python train.py --n_layer=10 --d_model=256 --n_head=4 --n_kv_head=4 --head_dim=64 --d_mlp=320 --vocab_size=2048 --activation="geglu" --norm="rmsnorm" --norm_place="pre" --norm_eps=1e-06 --positions="rope" --rope_base=10000.0 --rope_fraction=1.0 --qk_norm=false --attn_scale=0.125 --bias="none" --tie_embeddings=true --parallel_block=false --init="trunc" --init_std_qkv=0.0173 --init_std_o=0.0173 --init_std_up=0.0173 --init_std_down=0.0173 --optimizer="adamw" --lr=0.00138 --beta1=0.95 --beta2=0.99 --weight_decay=0.026 --lr_head=0.00594 --grad_clip=0.5 --warmup_steps=452 --schedule="wsd" --decay_fraction=0.826 --decay_shape="linear" --final_lr_fraction=0.02 --batch_tokens=32768 --seq_len=256 --doc_mask=true --train_tokens=443600000 --steps=13538 --dataset="wikipedia_en"
MLP neurons of a small language model. Each row is named by its layer, matrix (gate and up: input weights) and neuron, and shows model dimensions 16-111. Each number is 50 + 10 x the weight over its row's rms, rounded and kept within 0 to 99. A neuron's up and down rows have the sign that makes its largest values positive.
After each neuron's rows, "fires on" lists the tokens most often at its 100 highest values on Wikipedia text that the model never trained on.

L3.gate102:51 44 51 53 40 46 29 48 30 44 32 29 58 64 55 56 56 55 41 67 60 33 43 71 54 60 66 68 77 40 46 62 44 63 53 55 70 28 42 35 51 50 58 59 50 57 43 45 63 60 57 48 60 49 43 52 43 67 52 59 51 52 47 35 45 36 37 55 67 55 50 46 68 51 51 53 41 58 61 67 65 55 51 40 44 38 32 44 61 48 60 33 38 38 74 27
L3.up102:53 61 58 29 67 49 54 46 58 54 56 61 45 56 38 50 49 31 53 29 41 38 59 61 69 53 53 43 37 45 50 56 50 40 46 45 47 43 42 39 43 58 44 49 56 63 51 36 62 65 43 52 61 49 41 59 66 66 49 60 43 52 62 32 65 53 48 67 51 49 33 48 55 67 64 53 44 72 65 50 60 48 42 56 52 63 53 52 59 53 66 34 37 59 62 56
fires on: "or", "l", "on", "if", "he", "in"

L7.gate126:48 56 49 51 34 59 39 50 47 56 55 57 51 45 66 61 39 68 57 67 57 28 43 47 45 54 54 62 53 42 52 65 58 79 54 48 54 42 46 44 50 51 28 70 47 43 42 57 58 52 60 54 39 48 44 53 58 57 51 47 57 46 55 20 57 53 64 66 51 55 52 61 39 46 51 62 55 40 39 45 58 50 59 44 72 42 69 66 55 50 43 34 66 41 57 65
L7.up126:57 46 49 46 50 38 44 43 66 59 73 72 64 45 53 53 53 61 57 53 62 53 48 38 40 69 45 50 60 36 57 63 38 50 42 57 54 38 43 32 54 51 54 56 51 55 49 60 48 57 62 38 39 58 61 55 50 50 39 46 69 43 36 57 51 50 56 51 69 63 33 62 61 54 39 45 53 49 44 38 46 54 44 50 30 60 63 62 58 57 48 42 64 27 68 38
fires on: "un", "us", "ens", " sim", " vers", "em"

L7.gate139:34 39 51 38 47 48 46 46 61 50 42 42 50 40 64 64 35 72 67 33 37 50 44 46 46 61 52 63 48 45 58 48 43 53 43 66 44 45 42 21 41 60 68 41 48 44 50 61 40 39 39 46 54 44 48 59 42 52 50 66 71 41 45 56 58 59 40 54 53 26 47 54 54 64 61 52 38 46 75 44 43 49 51 43 47 44 37 62 51 51 53 59 41 46 46 79
L7.up139:52 42 38 36 60 41 49 53 72 37 48 49 43 45 50 70 55 51 38 49 43 48 49 40 70 47 55 59 36 57 53 55 24 52 50 50 55 41 62 47 51 44 41 56 31 42 32 43 31 53 66 58 47 62 34 55 51 49 40 52 55 73 48 47 63 50 64 34 59 44 71 61 44 57 45 53 40 60 42 51 60 54 59 47 56 44 57 53 55 44 52 49 56 36 42 37
fires on: "'", " known", "augh", "are", "ile", "en"

L3.gate235:49 45 49 52 49 44 56 41 40 52 42 40 37 69 74 61 46 52 43 54 52 49 43 52 71 60 73 42 46 42 56 60 57 49 60 46 51 70 51 61 56 52 75 46 43 32 59 53 73 52 59 42 51 60 59 52 48 52 49 43 49 38 53 35 49 60 41 36 52 56 44 40 60 72 57 64 54 42 55 58 41 65 59 48 39 54 48 44 61 50 34 66 57 53 45 55
L3.up235:67 36 42 54 43 37 39 81 56 61 38 55 32 48 47 40 43 50 42 57 61 52 39 59 55 50 49 48 53 50 49 48 53 57 33 51 52 55 52 58 60 63 50 48 52 45 56 54 53 47 67 62 39 59 67 39 62 52 55 42 36 48 34 49 47 34 39 45 48 42 45 52 33 65 55 47 54 50 69 46 46 48 44 64 51 51 33 65 47 50 47 48 38 69 40 49
fires on: " more", "al", "iv", "ed", "ig", "a"

L4.gate32:45 56 69 53 45 56 55 37 51 52 49 43 42 64 55 53 63 53 38 49 25 41 52 42 51 73 52 36 54 51 46 69 28 55 61 57 57 60 51 47 52 47 61 40 48 58 40 44 65 59 53 50 62 47 49 46 66 51 72 41 31 46 56 61 58 55 37 41 63 50 43 35 64 58 55 43 56 51 41 43 48 63 63 36 55 56 54 72 47 49 38 61 50 35 49 66
L4.up32:35 54 35 54 29 45 49 50 50 53 41 45 45 47 56 55 47 56 65 40 31 59 51 36 55 46 53 38 54 52 39 60 55 54 59 63 46 53 34 42 34 51 46 45 57 63 46 57 49 45 52 38 57 51 70 61 75 43 53 38 47 53 40 58 41 54 55 61 42 71 45 50 35 56 38 66 41 52 40 55 48 55 55 45 51 48 68 57 58 48 40 53 51 41 56 36
fires on: "ern", "ad", "ol", "est", "old", "ell"

L3.gate195:59 53 32 46 39 42 57 39 53 62 43 41 48 49 59 56 45 42 55 48 50 49 52 38 59 57 35 46 64 58 40 43 37 54 45 39 55 58 58 46 58 55 44 53 46 42 61 34 45 43 32 51 40 53 54 66 38 45 45 31 57 56 32 39 44 39 62 52 70 52 44 46 53 46 33 53 56 50 51 63 36 53 52 46 52 53 60 65 47 63 54 52 30 41 53 30
L3.up195:42 44 52 43 44 37 75 35 55 41 37 47 47 63 53 41 50 41 48 57 51 46 48 59 49 54 34 59 54 42 44 40 65 37 53 43 66 42 63 57 44 60 28 46 45 50 43 41 64 52 52 69 32 27 40 42 45 44 62 28 47 57 62 58 49 67 43 75 39 50 48 48 55 42 46 48 64 61 28 26 35 45 51 41 59 50 49 53 47 44 34 63 48 29 42 61
fires on: "ad", "or", "ig", "ot", "er", "et"

L4.gate259:60 38 49 52 55 46 51 61 46 52 37 40 42 45 57 45 35 57 67 52 57 39 36 67 38 60 52 64 50 45 47 49 55 46 57 60 49 51 59 50 42 54 62 48 65 30 36 45 45 43 65 75 66 46 50 48 77 43 74 48 51 45 62 42 62 73 49 40 62 52 46 64 65 51 37 38 44 42 47 49 44 68 65 41 36 51 47 64 40 51 27 50 63 56 39 47
L4.up259:50 49 39 49 44 49 68 38 41 37 50 46 62 37 45 58 51 62 64 38 49 48 44 47 43 50 58 38 40 73 61 74 47 69 46 65 48 49 49 58 40 58 44 45 45 59 51 64 42 57 42 50 50 41 49 45 58 59 44 48 19 39 61 60 72 56 53 34 46 41 46 43 62 46 55 38 50 58 46 46 56 56 61 51 61 75 39 55 57 56 44 52 41 66 39 38
fires on: "cl", "r", "ass", "l", "and"

L4.gate43:43 57 58 48 45 61 44 47 55 44 44 52 39 60 43 26 43 48 44 59 53 33 55 56 52 39 42 52 51 52 47 45 44 69 42 42 56 53 56 39 62 49 66 71 53 53 42 38 58 43 33 48 43 56 41 44 56 41 48 60 50 49 51 33 61 60 36 41 36 51 60 45 56 53 53 40 55 48 53 60 56 60 54 58 50 26 62 45 57 50 39 53 58 50 43 30
L4.up43:41 45 54 51 52 57 65 49 66 46 62 42 50 60 64 47 37 19 67 53 37 38 48 69 39 38 51 54 61 27 46 43 54 43 37 46 38 39 33 49 64 55 43 39 48 56 37 40 47 51 47 43 44 46 40 58 42 60 55 46 63 51 63 51 49 38 56 64 56 55 40 44 65 50 40 46 36 53 41 59 43 57 45 52 46 36 51 60 62 66 42 45 54 59 56 38
fires on: "-", " sign", "0", "ior", " deb", " "

L7.gate230:36 59 38 45 43 65 57 49 59 45 52 46 51 42 44 56 29 39 34 34 36 56 49 55 63 50 38 42 68 60 56 40 36 55 49 58 42 57 48 55 57 68 72 51 42 37 42 40 47 44 50 46 40 58 58 57 38 61 40 50 62 49 43 38 62 34 57 59 49 51 63 46 60 51 52 61 62 57 51 54 48 54 37 55 30 43 56 58 42 52 49 59 61 51 51 47
L7.up230:65 31 59 54 37 54 42 41 56 36 46 47 45 46 51 64 53 40 48 50 63 52 54 38 56 45 30 40 32 43 51 50 43 57 32 44 52 47 58 53 44 71 63 65 50 52 67 45 34 57 44 62 67 54 48 42 58 40 43 47 74 50 49 43 58 53 60 51 68 50 48 62 43 61 34 58 64 55 55 57 36 51 54 40 62 44 57 41 74 49 66 37 41 40 47 55
fires on: "on", " Fran", " known", " Bro", "'"

L3.gate260:55 55 71 37 50 48 54 60 46 63 51 50 46 47 47 34 58 50 65 45 43 49 44 73 50 64 47 55 47 32 54 40 40 72 43 43 71 52 63 37 64 42 53 35 60 43 54 55 42 46 38 45 45 69 54 65 42 58 45 38 54 40 29 44 58 32 57 59 49 47 37 43 57 38 64 47 38 53 45 51 45 53 44 62 58 46 51 71 55 64 52 74 36 33 64 46
L3.up260:49 64 64 53 47 50 32 41 64 37 54 53 32 47 31 24 41 44 52 42 49 49 50 55 71 64 44 49 42 62 48 44 41 63 55 34 71 52 53 37 46 52 64 66 51 52 40 48 54 57 46 41 26 43 45 52 46 47 47 44 62 45 66 37 43 48 46 59 34 54 23 45 48 36 52 25 51 48 55 40 45 58 59 52 58 34 38 73 53 45 47 55 45 39 62 72
fires on: "y", "ater", "et", "ir"

L3.gate1:53 53 61 61 54 39 31 29 50 72 52 47 47 56 67 48 34 54 52 47 46 74 48 39 51 58 68 61 30 25 38 55 52 51 78 42 47 55 64 48 54 54 47 53 38 35 38 58 48 51 54 51 48 51 72 47 53 62 52 46 46 59 39 53 39 50 54 43 59 44 56 47 80 51 40 55 38 56 48 52 47 61 41 67 61 58 57 38 48 55 35 47 46 46 57 46
L3.up1:56 66 56 54 60 63 43 50 35 52 47 56 33 62 47 50 42 70 59 47 38 48 55 37 46 53 61 56 37 46 51 36 41 48 53 38 40 33 39 43 43 49 64 59 47 48 34 49 52 54 41 56 52 39 65 55 53 60 63 50 55 57 52 61 53 47 55 62 41 40 55 40 61 48 39 45 50 47 55 61 59 48 46 55 62 50 56 57 33 71 18 61 51 61 36 42
fires on: "ed", " over", "y", " Sm", "f"

L3.gate141:68 48 53 47 50 53 49 34 57 43 29 53 29 58 58 49 61 43 63 53 39 52 57 40 39 50 44 44 50 52 46 34 54 49 56 52 50 54 69 40 45 53 45 65 48 43 55 69 47 52 49 52 54 52 56 46 35 53 70 47 35 49 48 55 46 41 62 37 48 46 48 64 46 48 53 39 60 52 76 59 42 53 57 59 58 49 52 48 36 52 53 45 39 39 69 57
L3.up141:36 51 52 46 56 45 59 43 51 64 43 52 50 65 53 35 52 44 55 45 41 64 51 47 43 62 53 31 55 55 76 57 51 45 57 64 53 41 68 40 47 53 50 57 39 57 41 56 58 64 40 33 37 62 47 61 27 46 60 44 51 43 59 50 63 30 48 53 63 60 58 55 53 66 54 35 63 67 57 40 48 40 53 54 39 38 52 55 36 45 45 72 41 41 58 55
fires on: "or", "ot", "anc", "od", "ctor", "resident"

L3.gate291:68 32 46 58 55 48 65 52 61 45 58 40 40 59 53 48 60 50 51 49 47 59 54 38 67 59 42 37 43 44 31 33 56 56 50 41 40 44 42 46 57 61 38 62 48 48 47 47 51 48 38 46 64 54 39 23 39 56 50 57 55 60 43 46 25 55 56 68 28 42 44 62 49 41 51 60 43 56 57 68 30 51 49 59 54 78 59 52 37 54 49 54 44 54 57 65
L3.up291:46 45 71 61 69 55 58 41 64 65 37 39 44 54 27 45 49 32 72 65 40 58 60 44 46 41 44 34 33 56 49 50 51 60 54 46 37 41 57 30 50 39 38 79 54 59 55 30 58 38 45 52 54 55 56 64 20 57 49 50 52 25 60 51 39 37 58 51 52 44 43 45 47 44 61 50 47 49 44 59 44 51 54 41 52 66 54 60 65 45 48 66 54 52 45 61
fires on: " pl", "j", "em", "el", " place", "om"

L3.gate205:59 39 48 37 71 45 46 70 56 53 58 43 55 64 47 33 71 51 44 48 47 64 46 60 48 49 38 57 52 56 42 45 62 49 40 61 53 60 53 60 46 56 59 56 47 64 44 53 64 88 44 55 38 52 52 46 57 50 58 66 48 50 36 16 49 39 67 36 47 64 40 29 38 37 55 66 44 46 50 55 70 50 43 33 44 27 44 65 49 50 57 44 49 57 52 41
L3.up205:44 62 41 58 63 54 51 52 50 72 59 66 50 56 31 51 49 53 58 53 44 46 51 27 55 57 52 51 44 52 59 54 45 39 56 66 44 36 51 61 45 38 54 62 45 58 51 52 43 46 44 49 36 56 48 47 56 49 53 46 44 52 39 56 58 61 57 52 63 46 42 70 58 33 65 50 50 51 35 47 47 46 45 47 56 52 53 57 60 72 65 63 46 55 57 48
fires on: "st", "pl", "sp", " repl", "5"

L7.gate150:68 44 40 39 44 42 49 46 56 42 42 56 49 38 52 54 42 44 61 34 36 51 40 54 43 52 61 68 40 36 45 69 59 56 51 55 57 52 43 59 57 54 52 46 52 61 64 37 59 55 45 47 68 51 37 44 50 50 37 39 63 50 53 44 48 52 49 53 49 45 37 65 61 68 43 60 81 46 50 43 39 79 59 45 38 34 43 52 57 48 43 74 45 40 48 61
L7.up150:54 61 36 46 58 49 61 48 46 51 56 56 48 53 55 56 33 57 41 29 34 30 42 55 56 43 54 49 53 39 61 36 53 57 54 45 50 54 47 31 54 52 55 52 58 57 43 42 52 64 34 46 58 54 45 50 62 39 55 61 39 45 49 37 41 44 42 37 44 37 48 61 43 62 43 49 67 67 47 59 41 46 51 54 25 66 42 51 53 45 62 52 45 54 52 69
fires on: "or", "on", "ric", "ur", "us", ")"

L3.gate64:34 38 46 55 48 32 51 67 49 48 50 58 44 57 61 55 50 37 63 46 60 57 50 34 46 58 41 50 47 37 59 53 39 49 69 57 37 39 44 67 57 39 37 49 47 64 46 58 53 44 53 53 58 56 50 43 49 52 44 47 34 44 43 54 51 41 43 38 64 61 52 43 44 66 56 33 66 59 65 42 70 73 58 36 55 59 44 54 51 40 49 59 61 39 42 43
L3.up64:65 62 50 34 38 46 53 60 58 20 50 38 52 33 48 49 37 55 59 66 48 50 42 37 34 56 53 46 55 54 45 49 44 49 49 60 56 62 40 56 57 57 53 58 53 47 37 69 37 56 46 65 43 38 45 42 56 49 64 42 52 64 37 42 49 57 51 31 64 53 45 36 48 56 40 60 49 54 43 40 58 61 53 48 43 57 37 57 59 49 39 42 45 56 43 46
fires on: "r", "un", "ind", "oc", "ement"

L7.gate258:43 60 44 38 42 55 64 43 60 70 50 48 51 44 49 72 39 62 47 43 47 47 17 74 40 60 56 41 46 56 41 45 49 43 48 67 48 59 62 50 51 58 50 30 29 40 53 60 61 39 29 53 66 59 43 33 61 52 49 37 49 44 46 54 40 47 41 61 67 49 42 51 43 67 54 47 53 46 42 47 44 46 51 49 52 53 52 41 55 39 52 54 31 50 41 50
L7.up258:56 48 51 55 46 47 52 49 57 55 51 57 77 54 55 42 35 53 40 62 61 40 54 56 40 27 52 53 47 34 65 48 47 39 54 48 70 47 40 49 55 47 41 43 43 39 74 61 48 43 55 60 49 51 62 49 41 51 47 52 65 42 44 61 61 62 42 29 51 45 29 55 35 80 53 58 61 54 50 44 40 57 51 49 48 61 29 52 58 35 45 59 65 48 41 54
fires on: "),", " La", "|", " la", "a", "et"

L7.gate239:40 44 52 54 38 46 50 52 41 53 48 58 38 61 51 48 53 47 61 54 42 77 62 58 53 65 56 63 44 63 57 60 51 52 62 67 47 48 25 66 37 32 43 32 26 61 24 46 54 45 65 42 68 25 58 52 63 55 47 33 48 50 52 55 46 44 54 61 56 48 40 58 72 44 25 53 34 53 48 62 49 46 50 49 51 64 65 63 56 66 52 55 51 55 42 37
L7.up239:49 52 70 42 51 42 51 55 54 42 35 54 38 48 38 53 60 51 45 56 51 55 70 47 55 55 59 62 39 32 46 50 36 53 65 52 43 49 42 64 50 62 45 41 42 75 32 38 59 62 66 41 50 57 50 34 44 64 44 46 49 47 56 52 49 55 59 38 52 76 52 37 31 38 53 56 46 34 56 41 42 50 36 48 65 59 72 45 34 55 48 39 65 55 44 60
fires on: ",", "ial", "ic", ":", "x", " and"

L3.gate241:68 43 55 64 28 53 46 45 63 38 50 53 46 63 42 45 38 50 67 49 56 63 30 34 49 42 45 49 58 57 41 54 71 49 51 49 45 48 39 50 31 51 59 61 61 50 57 54 52 46 31 19 52 50 39 52 33 38 57 45 60 49 58 46 22 55 39 53 48 33 45 45 56 51 67 50 40 57 53 38 45 55 48 47 38 42 48 57 61 56 42 60 35 47 37 42
L3.up241:54 53 40 52 28 65 37 36 42 68 36 53 60 53 40 52 23 49 40 35 72 61 35 44 51 47 41 61 36 28 46 56 65 41 67 63 44 39 50 39 56 39 49 58 48 50 53 62 40 49 53 42 53 55 72 57 56 48 47 25 45 50 63 31 51 45 40 48 52 36 43 59 76 53 49 59 42 44 47 39 37 50 46 44 50 57 49 52 39 52 42 53 63 50 38 42
fires on: "ern", "el", "or", "rd", "st", "nd"

L4.gate213:38 64 41 59 41 38 23 33 51 45 56 46 45 58 42 51 52 58 51 46 43 69 39 47 45 62 50 46 51 46 41 33 29 53 50 49 51 48 43 33 33 35 62 55 45 41 62 58 62 14 38 40 46 52 71 47 60 47 45 55 62 50 46 57 40 47 40 50 62 49 47 43 70 54 66 57 36 44 42 31 39 51 44 45 43 59 57 40 51 31 50 38 57 44 48 51
L4.up213:58 63 41 65 54 43 52 63 47 78 50 38 49 59 43 48 43 61 53 43 52 58 47 59 40 33 60 38 44 36 42 50 53 51 59 42 66 38 64 55 40 48 38 41 40 37 42 38 45 31 58 55 54 56 61 56 62 68 54 63 63 43 60 49 54 56 48 62 54 54 52 47 54 49 45 56 43 58 42 35 47 39 53 63 51 49 41 53 40 47 51 59 51 53 32 38
fires on: "it", "et", "ain", "and", "ot"

L3.gate252:50 61 66 51 64 56 37 41 31 63 68 48 65 45 40 42 37 68 36 58 39 52 39 52 54 59 35 52 34 48 43 68 24 64 66 48 45 60 68 61 48 46 59 53 40 42 43 58 62 41 47 62 59 57 39 39 59 51 52 49 57 42 43 56 46 40 52 51 29 33 65 28 39 38 44 54 71 44 52 68 57 46 52 63 38 63 55 38 51 42 45 45 69 61 51 51
L3.up252:59 56 64 56 51 58 47 38 52 56 51 49 48 48 24 65 43 54 60 55 55 59 54 38 46 47 51 48 45 38 72 55 68 42 60 52 76 60 66 55 42 33 53 62 60 61 47 42 49 62 54 63 49 57 44 51 52 32 57 48 49 43 60 47 46 46 43 49 30 56 61 55 42 54 48 62 54 74 44 43 63 39 51 41 51 50 52 62 36 45 54 66 42 60 49 62
fires on: " mon", "ro", "it", "g", " dif", "os"

L3.gate177:75 39 60 59 54 40 38 58 42 71 62 64 39 64 61 36 67 46 53 43 57 42 59 67 25 44 40 67 48 47 46 75 59 55 57 52 50 42 49 45 52 58 53 43 46 64 39 36 38 40 64 57 57 61 38 51 53 73 46 58 60 56 48 33 30 42 51 35 52 54 39 29 54 59 48 44 45 52 40 45 46 50 52 60 63 30 29 61 60 58 58 44 52 43 47 52
L3.up177:58 35 54 72 52 44 43 62 54 49 47 76 52 56 44 32 44 66 52 47 51 47 56 47 48 51 44 56 43 39 54 51 38 43 51 48 57 65 45 53 37 48 43 45 40 46 59 37 36 44 58 55 45 59 52 40 62 69 35 59 79 54 47 47 62 55 51 36 50 43 32 47 47 45 49 49 44 49 42 31 42 55 49 47 49 34 35 43 48 35 52 45 49 56 39 54
fires on: "ir", " dis"

L7.gate207:61 55 48 48 57 33 54 72 56 50 68 48 62 59 47 68 45 61 57 65 39 37 43 37 43 50 46 44 42 40 29 44 58 51 39 37 45 40 46 51 60 65 42 40 45 46 59 52 46 61 43 59 37 21 41 46 59 49 57 56 67 60 55 59 27 56 50 55 55 38 46 43 53 45 36 42 28 46 61 33 45 66 59 48 29 39 48 39 35 49 64 56 41 49 55 51
L7.up207:61 27 58 58 45 56 57 53 45 49 42 51 54 71 53 47 44 52 51 46 43 57 56 35 45 55 56 40 39 23 54 55 45 44 47 53 41 59 41 52 45 58 47 41 62 62 46 55 62 57 54 60 42 49 49 34 54 54 50 38 47 68 63 56 48 41 44 52 56 50 38 53 40 55 54 58 32 55 59 46 35 57 59 56 46 57 54 56 38 32 53 64 67 47 28 48
fires on: " ", "6", "4", "0", "5", " serv"

L7.gate39:48 59 46 44 56 51 32 51 48 39 60 48 45 45 39 61 49 46 49 52 34 30 36 41 32 43 51 61 44 55 44 60 70 59 55 45 41 58 49 53 33 52 50 32 60 53 58 54 45 55 59 56 39 48 65 45 36 69 40 46 56 50 45 36 63 51 48 21 56 43 64 49 48 36 35 55 66 48 45 56 44 50 53 59 47 43 58 53 46 48 50 71 46 38 47 46
L7.up39:33 53 59 44 55 42 47 46 62 46 38 40 54 41 53 54 53 50 48 50 43 57 54 32 39 43 43 52 62 44 48 60 48 62 50 47 58 72 49 58 64 52 53 53 68 61 48 44 51 52 41 54 50 40 58 63 41 59 40 38 64 54 39 53 44 45 62 51 51 37 37 55 44 50 56 53 35 22 34 59 59 57 46 47 59 43 28 38 58 42 45 52 41 46 50 56
fires on: " —", " –", "^{", " -", " (", "{"

L4.gate229:31 65 40 55 30 50 32 49 53 50 55 41 35 31 62 61 50 48 56 56 47 43 33 58 67 39 49 42 49 56 60 51 60 62 44 46 41 38 50 54 72 47 42 57 49 39 63 54 42 38 52 60 59 69 48 62 53 46 48 49 48 46 38 63 58 83 50 68 65 55 52 49 41 66 49 50 45 58 39 47 65 35 52 54 49 72 46 47 61 61 48 48 58 66 45 61
L4.up229:47 78 43 52 35 55 28 49 61 59 50 58 57 60 58 53 41 41 50 60 48 43 23 47 42 52 38 46 53 29 63 56 56 28 52 56 43 48 45 53 56 57 47 38 50 46 45 50 44 71 40 37 52 69 66 65 49 41 66 69 61 56 45 44 52 58 42 64 59 49 37 56 52 42 15 45 38 64 43 41 55 44 46 49 49 31 45 48 35 49 22 50 47 36 48 47
fires on: "her", "ife", "other", "ther", " children", " child"

L4.gate142:40 55 64 71 61 54 68 68 50 58 54 53 37 60 48 59 46 56 52 50 64 47 50 42 53 46 33 36 49 50 60 63 59 55 53 68 33 41 37 48 57 37 63 35 63 56 47 48 36 45 39 64 43 64 64 49 37 51 62 31 53 46 48 48 59 70 47 57 57 25 53 34 57 71 59 51 66 45 50 59 28 63 56 60 50 53 43 40 60 52 57 67 60 52 35 45
L4.up142:45 51 59 86 47 43 34 49 68 47 42 56 47 45 45 31 72 49 34 35 34 50 49 40 64 46 34 31 33 44 56 58 51 50 29 72 55 56 58 41 49 41 52 38 47 59 65 56 44 65 40 46 44 60 57 59 38 61 53 51 58 65 53 48 44 43 41 47 53 43 58 59 44 32 48 53 48 61 52 43 54 56 51 43 53 44 48 57 48 51 50 38 43 52 38 59
fires on: "ul", "or", "ir", "an", "oor", "sh"

L3.gate116:63 49 65 65 53 48 38 35 47 59 45 47 36 45 47 46 39 57 40 48 67 50 46 51 44 56 44 39 29 42 67 42 53 38 40 52 47 54 49 44 35 54 47 40 55 39 43 48 49 40 70 47 54 55 44 51 36 62 54 31 42 49 28 44 28 60 52 41 44 51 34 53 73 55 61 44 65 48 57 37 50 62 58 47 42 51 50 60 48 65 49 51 47 35 44 46
L3.up116:60 33 59 40 33 60 50 49 53 54 52 55 26 43 42 51 45 65 52 61 68 49 43 63 56 46 47 49 47 38 51 38 54 49 31 61 37 47 36 40 61 44 53 47 55 40 54 50 48 47 39 62 64 53 55 55 64 67 58 36 53 48 39 47 50 43 61 44 29 39 47 43 63 42 39 50 58 58 35 47 40 50 50 47 61 49 25 54 58 46 42 48 41 38 49 49
fires on: "el", "o", "ed"

L3.gate40:46 59 65 53 52 37 51 34 51 57 51 42 55 46 53 46 53 45 48 47 33 48 46 54 53 48 76 62 42 44 50 44 49 39 47 55 56 39 58 72 44 50 58 55 45 47 54 59 57 48 53 52 72 48 53 58 55 62 61 50 42 42 66 67 42 35 61 40 39 53 44 73 56 43 60 67 48 43 36 58 64 49 56 50 27 58 54 35 71 70 49 55 63 50 42 38
L3.up40:35 54 57 39 53 40 44 51 68 52 54 52 63 68 41 57 55 54 41 48 46 52 31 60 62 42 47 53 45 45 47 65 53 50 35 51 37 60 53 53 32 40 52 56 55 49 42 47 44 47 59 56 50 43 56 36 30 52 51 31 58 45 46 53 61 39 47 38 38 51 50 60 58 49 53 58 51 49 44 53 61 53 54 66 48 67 49 53 55 57 45 77 65 49 53 37
fires on: "ress", "it", "ict", " again", "hel", "lex"

L7.gate249:49 68 47 56 46 50 49 39 58 55 46 40 53 55 35 39 73 66 47 43 44 58 38 51 53 57 62 55 48 52 40 56 42 53 54 58 45 69 46 43 41 41 48 52 59 77 63 39 44 47 47 45 43 54 46 34 65 39 59 36 44 48 52 49 42 46 52 41 62 43 50 37 53 65 57 56 56 47 53 56 27 70 69 58 72 43 44 42 51 49 37 49 35 44 31 49
L7.up249:34 53 60 61 51 51 75 50 55 34 46 54 44 56 35 49 39 39 54 39 26 62 53 47 38 52 45 50 47 54 58 62 51 55 35 47 57 68 46 71 40 40 42 55 44 56 61 48 66 39 48 62 34 48 63 48 59 39 65 54 52 36 43 55 54 23 53 53 44 29 38 38 52 44 41 50 59 49 35 64 34 66 62 42 53 54 47 59 51 37 44 51 45 53 51 62
fires on: "u", "ol", "est", "a", "ing"

L3.gate237:47 52 53 47 43 57 44 47 63 50 74 40 62 49 38 56 32 57 43 45 41 47 55 44 54 64 37 61 40 37 65 64 35 67 61 59 51 50 50 42 45 39 55 51 66 53 60 62 56 47 73 50 75 51 59 44 53 55 72 42 48 43 54 51 48 47 57 48 36 38 50 31 42 56 41 41 53 52 37 41 37 82 53 48 43 45 64 63 45 35 35 49 42 53 42 49
L3.up237:45 63 59 36 49 60 56 52 41 48 51 46 63 53 33 39 57 68 47 56 43 29 52 54 47 35 51 40 51 49 53 61 34 63 44 54 46 51 63 54 60 47 57 62 44 53 52 46 50 66 57 58 48 40 32 42 51 54 46 38 67 42 45 42 67 51 49 40 41 47 44 48 46 46 50 51 53 43 25 53 76 65 55 41 41 42 52 50 56 47 45 88 62 43 43 52
fires on: "os", "ik", "ath", "il", "un", "it"

L7.gate188:49 50 45 43 63 46 30 32 62 43 57 53 33 49 56 45 46 41 51 35 46 59 42 52 58 45 65 61 57 51 44 56 43 60 58 43 60 46 63 44 42 47 41 51 44 59 55 48 59 39 57 32 60 42 36 61 42 50 47 50 53 37 46 62 44 53 40 62 60 30 56 44 71 53 59 43 54 56 65 46 46 54 60 46 53 43 53 49 56 50 49 35 40 51 40 64
L7.up188:41 55 40 68 61 59 48 58 31 51 61 37 46 47 46 63 34 68 46 53 22 62 50 52 40 51 48 62 42 55 36 67 47 55 31 58 47 41 63 71 25 34 38 47 46 57 49 63 61 71 64 36 59 59 46 73 51 59 43 64 54 57 46 50 59 42 40 53 52 54 63 61 42 63 57 60 60 51 60 52 55 34 53 38 34 58 35 64 43 47 60 63 50 55 53 55
fires on: " by", " for", " For", " over", "ver"

L3.gate184:64 47 49 44 40 59 50 59 54 38 54 40 49 51 56 42 59 57 58 55 32 55 44 51 58 46 25 32 48 54 50 43 35 58 33 32 54 37 55 47 50 39 49 38 33 39 47 28 37 36 43 45 55 45 56 54 28 54 50 44 41 64 41 31 49 45 43 56 45 50 29 43 53 58 58 60 53 32 49 42 48 57 50 45 31 67 45 68 56 54 35 45 58 54 64 37
L3.up184:42 61 45 36 56 37 32 43 47 58 52 56 44 54 59 54 55 58 58 64 35 51 52 56 51 40 58 30 48 56 35 45 30 45 40 44 67 56 48 64 34 53 60 43 34 49 45 63 55 44 46 37 59 61 55 66 53 58 45 47 61 43 73 52 41 43 36 55 28 76 32 32 37 28 52 54 42 45 63 52 34 42 56 53 44 57 49 43 51 57 58 42 54 52 48 33
fires on: "et", "ne", "ive", "n", "raft", "ain"